Weights of a small transformer language model: vocabulary 8192, untied embeddings.
MLP neurons of a small language model. Each row is named by its layer, matrix (down: output weights) and neuron, and shows model dimensions 112-239. Each number is 200 + 40 x the weight over its row's rms, rounded and kept within 0 to 999. A neuron's up and down rows have the sign that makes its largest values positive.
Before each neuron's rows, "fires before" lists the tokens most often just after its 100 highest values on Wikipedia text that the model never trained on.

fires before: " |", ":", ";"
L6.down0,156,205,210,260,205,144,254,183,186,140,230,205,142,203,254,187,176,190,180,223,183,172,173,273,228,158,247,150,241,186,259,243,184,181,197,221,202,197,160,231,98,216,215,206,109,202,210,273,198,216,264,167,184,245,95,207,219,159,139,143,166,274,218,196,206,262,194,168,171,192,297,142,217,222,173,230,206,129,248,273,134,249,230,215,238,227,223,299,160,253,143,227,225,170,131,267,188,191,180,174,176,132,218,262,157,219,143,272,149,262,205,177,204,205,227,170,207,203,205,213,151,187,239,234,243,165,108,184

fires before: "-", "\n\n", " The", "inder"
L7.down347,224,202,220,234,264,214,234,208,179,216,181,238,221,245,169,142,242,153,221,164,249,189,145,170,252,190,241,180,198,154,191,221,277,164,193,145,202,237,208,178,184,205,237,197,225,153,159,220,159,204,195,231,175,222,174,213,148,182,159,230,191,228,226,174,210,253,194,228,267,182,188,100,145,276,202,211,250,192,182,252,203,203,152,190,170,151,192,190,210,147,306,150,233,95,189,200,237,191,150,243,304,230,213,221,174,199,180,81,217,206,226,165,226,180,145,229,242,228,238,169,194,153,218,193,169,212,143,228

fires before: "  ", "\n", " 0", " —", " Apps"
L4.down192,248,153,198,215,244,238,166,178,266,246,180,169,175,250,192,208,138,174,237,220,183,193,236,118,208,201,213,249,199,231,226,187,283,249,219,172,199,185,229,194,216,233,237,220,246,161,211,245,184,163,252,179,232,177,244,189,171,202,250,227,246,231,206,188,244,239,149,183,164,259,195,242,283,258,158,185,149,144,197,264,254,272,143,244,135,174,269,235,211,228,249,243,175,143,75,209,237,167,107,222,153,216,216,165,179,224,198,226,186,231,189,194,191,178,158,229,178,204,280,226,162,210,221,222,145,180,235,181

fires before: " the", " a", "aka"
L4.down46,157,194,208,211,221,193,187,215,149,215,240,157,261,165,177,187,247,141,305,276,170,179,136,138,134,302,216,143,262,223,150,260,158,215,266,200,157,174,201,265,171,187,227,286,247,249,163,216,190,197,188,154,237,243,200,201,230,232,245,180,198,221,286,204,221,144,253,180,197,207,218,296,213,228,185,246,200,206,224,215,182,268,177,248,172,236,214,267,226,161,114,196,236,197,222,157,121,159,170,162,162,222,204,201,239,219,229,208,175,195,210,212,225,196,185,239,218,249,171,160,156,182,221,204,189,122,163,148

fires before: "=", "|", "  ", ","
L6.down60,216,166,201,214,204,224,262,200,269,204,205,212,258,259,172,171,238,183,211,144,215,215,195,205,251,191,180,176,151,210,133,189,248,152,202,233,221,271,281,134,167,173,149,180,165,169,186,234,211,279,262,247,208,227,151,184,241,185,215,225,241,144,158,171,145,192,239,272,172,213,177,207,187,294,224,203,194,190,186,177,206,257,134,177,180,196,214,238,151,254,104,176,144,226,190,140,202,179,259,176,234,205,238,197,213,162,219,189,211,249,195,242,172,238,310,180,254,158,247,146,237,82,283,246,206,190,263,177

fires before: "d", "rs", "s", "ment", "nt"
L8.down438,165,152,214,203,214,212,215,255,241,177,201,258,183,244,197,256,210,155,209,200,286,197,224,189,201,279,271,227,187,283,238,297,226,193,261,138,146,200,190,145,156,234,265,171,195,258,192,253,185,200,207,162,175,172,150,140,212,164,256,159,241,215,216,261,222,228,230,223,201,188,232,186,201,219,228,142,203,179,248,132,259,185,226,190,168,211,222,234,212,211,223,186,130,191,223,254,260,165,270,220,199,78,254,230,171,199,180,193,228,218,155,228,194,218,177,199,217,247,204,129,251,164,212,223,170,211,188,126

fires before: "\n", " Goals", " 0", " −", " 1"
L6.down27,236,176,208,144,235,218,253,307,220,192,228,167,253,221,203,181,228,227,267,208,146,187,217,158,108,209,179,184,250,209,216,201,200,147,214,222,174,264,190,195,198,236,223,248,240,227,132,196,183,170,181,224,194,231,176,170,240,133,245,274,181,220,149,207,194,220,176,258,222,197,240,210,199,235,258,240,246,247,211,281,211,186,213,194,191,213,195,124,271,200,223,197,208,170,209,227,195,274,185,154,265,204,227,189,219,175,179,204,235,262,262,199,190,192,157,236,161,183,204,175,101,297,175,282,254,186,191,227

fires before: ":", " |"
L8.down55,188,273,199,206,246,194,217,258,204,210,202,188,235,232,128,229,121,257,209,117,212,174,188,135,142,190,238,181,135,269,233,262,160,188,173,186,201,216,242,247,210,197,198,224,181,206,230,245,273,206,204,193,141,152,137,226,176,137,273,228,179,202,230,235,187,179,232,209,137,227,183,179,202,200,205,227,185,150,141,259,227,174,185,197,246,206,261,222,245,254,170,121,235,178,184,376,195,217,231,210,123,191,175,251,177,229,95,153,256,185,245,280,171,122,206,204,181,178,213,215,181,174,249,149,234,205,178,204

fires before: " 0", " 1", " 3", " "
L4.down638,173,239,349,235,153,244,191,201,202,278,152,201,185,190,209,193,162,186,227,194,224,289,210,183,215,194,228,223,246,258,197,210,145,103,94,191,240,261,205,146,256,210,253,240,198,199,182,218,190,256,192,163,240,226,213,207,222,178,265,242,220,104,177,187,240,202,162,249,179,146,231,137,245,232,186,150,218,239,248,153,215,181,225,196,186,209,191,170,189,294,303,212,211,303,191,267,189,205,173,228,198,213,105,181,216,261,167,253,257,148,174,200,224,196,170,134,145,154,202,230,175,145,259,164,228,175,172,195

fires before: " of", "\n", "uter", ".", "="
L7.down609,128,228,221,208,185,201,209,236,175,228,202,240,285,96,209,172,192,173,189,240,231,179,240,199,221,193,177,194,198,254,161,185,260,155,237,226,161,263,92,166,225,236,186,210,160,208,252,193,257,301,266,226,166,139,229,261,201,195,215,185,151,204,211,180,222,217,224,131,226,286,207,173,151,232,230,192,210,174,194,218,166,143,224,195,178,181,260,244,177,248,191,160,156,160,214,261,192,228,236,252,193,239,235,286,201,178,155,232,252,166,202,251,184,181,173,170,140,204,156,238,188,260,172,206,173,167,220,144

fires before: "s", "Star", "A"
L4.down228,257,211,257,197,152,188,199,192,136,180,267,200,221,244,209,262,261,215,200,186,237,199,172,192,219,183,136,204,165,201,169,222,212,196,183,162,177,246,265,204,237,168,200,150,199,201,241,130,122,176,229,205,222,194,224,223,215,204,81,179,202,203,116,204,276,194,184,267,143,162,237,176,207,213,243,226,147,182,232,205,155,165,149,153,247,235,198,266,96,201,239,193,226,198,179,156,240,177,201,198,228,144,215,140,194,168,259,180,193,164,222,253,208,222,190,218,193,126,234,184,164,285,238,173,221,212,228,167

fires before: " the", "-", " World"
L8.down485,193,225,170,140,173,258,276,252,166,372,131,179,276,203,218,233,137,218,223,245,247,183,224,175,109,155,220,205,293,189,236,296,155,191,276,223,234,228,214,261,209,124,138,184,127,165,165,231,152,235,239,227,153,191,192,188,175,203,145,230,126,214,203,212,108,215,192,266,183,211,265,235,188,226,193,191,230,210,258,239,151,195,216,183,262,225,160,198,202,265,223,181,254,206,162,147,216,260,244,164,159,117,210,199,227,212,179,187,181,193,193,139,198,210,200,175,177,169,220,163,189,148,244,229,215,198,134,186

fires before: ".", "an"
L6.down644,163,170,202,232,229,207,184,207,226,208,244,185,175,241,265,240,186,236,189,192,183,177,221,264,212,160,283,233,264,205,201,210,245,205,166,250,178,142,152,205,188,241,163,242,148,243,131,202,293,226,174,115,304,203,197,175,216,222,221,196,169,195,210,182,202,137,152,219,109,244,229,287,206,222,230,212,106,183,160,221,138,178,235,252,221,126,200,219,186,250,268,219,145,179,201,178,161,132,174,248,277,221,253,218,244,212,183,167,249,191,164,214,226,262,268,150,157,191,202,181,253,143,230,187,277,229,182,150

fires before: "9", "8", "7", "5", "4", "1"
L8.down181,204,167,269,260,202,209,264,193,249,204,244,219,129,209,148,222,231,201,251,235,189,212,193,160,157,160,166,178,176,164,78,148,260,169,188,156,207,243,112,200,259,121,174,197,281,242,220,176,216,204,199,205,203,206,248,199,171,189,152,128,219,255,201,160,177,307,239,205,268,274,175,202,213,163,191,161,134,219,242,138,203,168,253,219,117,137,166,164,195,187,189,299,201,165,228,178,191,284,192,211,281,222,211,232,223,180,189,152,200,133,255,168,223,188,190,223,233,157,260,170,216,187,246,169,239,203,173,172

fires before: " |", "5", "9", "8", "2"
L7.down362,256,232,159,219,182,216,273,202,184,177,208,267,201,165,193,179,191,166,238,231,151,198,216,254,136,124,211,202,281,189,156,214,248,220,153,268,179,189,123,212,183,240,168,197,257,172,163,198,252,252,241,119,201,231,209,228,215,160,220,242,230,202,182,171,207,230,212,152,234,218,116,205,202,186,214,236,193,175,176,196,142,185,245,226,208,318,163,233,198,222,207,175,198,128,126,160,231,103,279,196,262,240,262,191,238,209,154,112,140,176,258,183,169,202,188,216,192,217,209,259,217,241,178,215,211,154,217,185

fires before: " the", " which", "000", " his", ","
L6.down319,164,238,184,142,160,185,149,242,177,219,239,212,181,194,219,173,177,244,256,269,149,167,146,244,177,253,190,185,215,208,268,186,204,259,204,113,148,217,176,201,154,260,198,231,218,205,184,214,159,212,165,187,140,258,179,162,191,186,209,172,144,168,153,207,193,220,171,195,287,248,159,230,197,81,150,98,185,189,143,128,159,191,140,204,253,234,168,172,165,155,215,286,204,276,232,235,180,152,187,203,208,168,223,242,189,208,234,208,229,247,170,162,256,167,190,232,211,107,177,210,157,197,152,146,256,166,115,179

fires before: "-"
L6.down639,142,185,233,182,263,239,232,191,219,298,226,158,252,201,192,240,190,243,181,217,169,176,262,214,180,244,211,156,199,186,233,205,228,207,216,296,248,155,190,190,152,199,189,186,202,206,222,206,131,199,195,142,259,159,138,205,213,258,214,168,221,159,189,142,126,229,213,154,253,247,202,286,125,251,178,224,187,158,193,112,206,238,173,187,124,127,270,173,188,183,242,175,164,195,182,148,242,290,231,260,282,232,174,253,247,201,244,106,242,180,219,241,183,175,188,184,98,241,137,205,186,262,238,125,252,228,236,175

fires before: "-"
L8.down459,263,220,195,268,202,193,209,225,189,152,228,194,279,221,209,145,280,209,234,238,243,126,169,245,163,198,180,202,192,211,230,183,253,145,187,236,138,161,226,114,263,219,209,171,226,256,207,168,141,236,224,142,208,150,171,201,314,204,190,183,154,236,140,187,213,199,256,246,218,242,107,175,163,201,175,192,186,172,230,249,208,216,267,198,185,130,158,141,157,193,205,234,241,224,234,291,162,204,175,193,148,159,234,170,198,173,236,226,255,228,228,145,209,200,207,216,145,217,137,217,179,207,149,223,185,208,209,254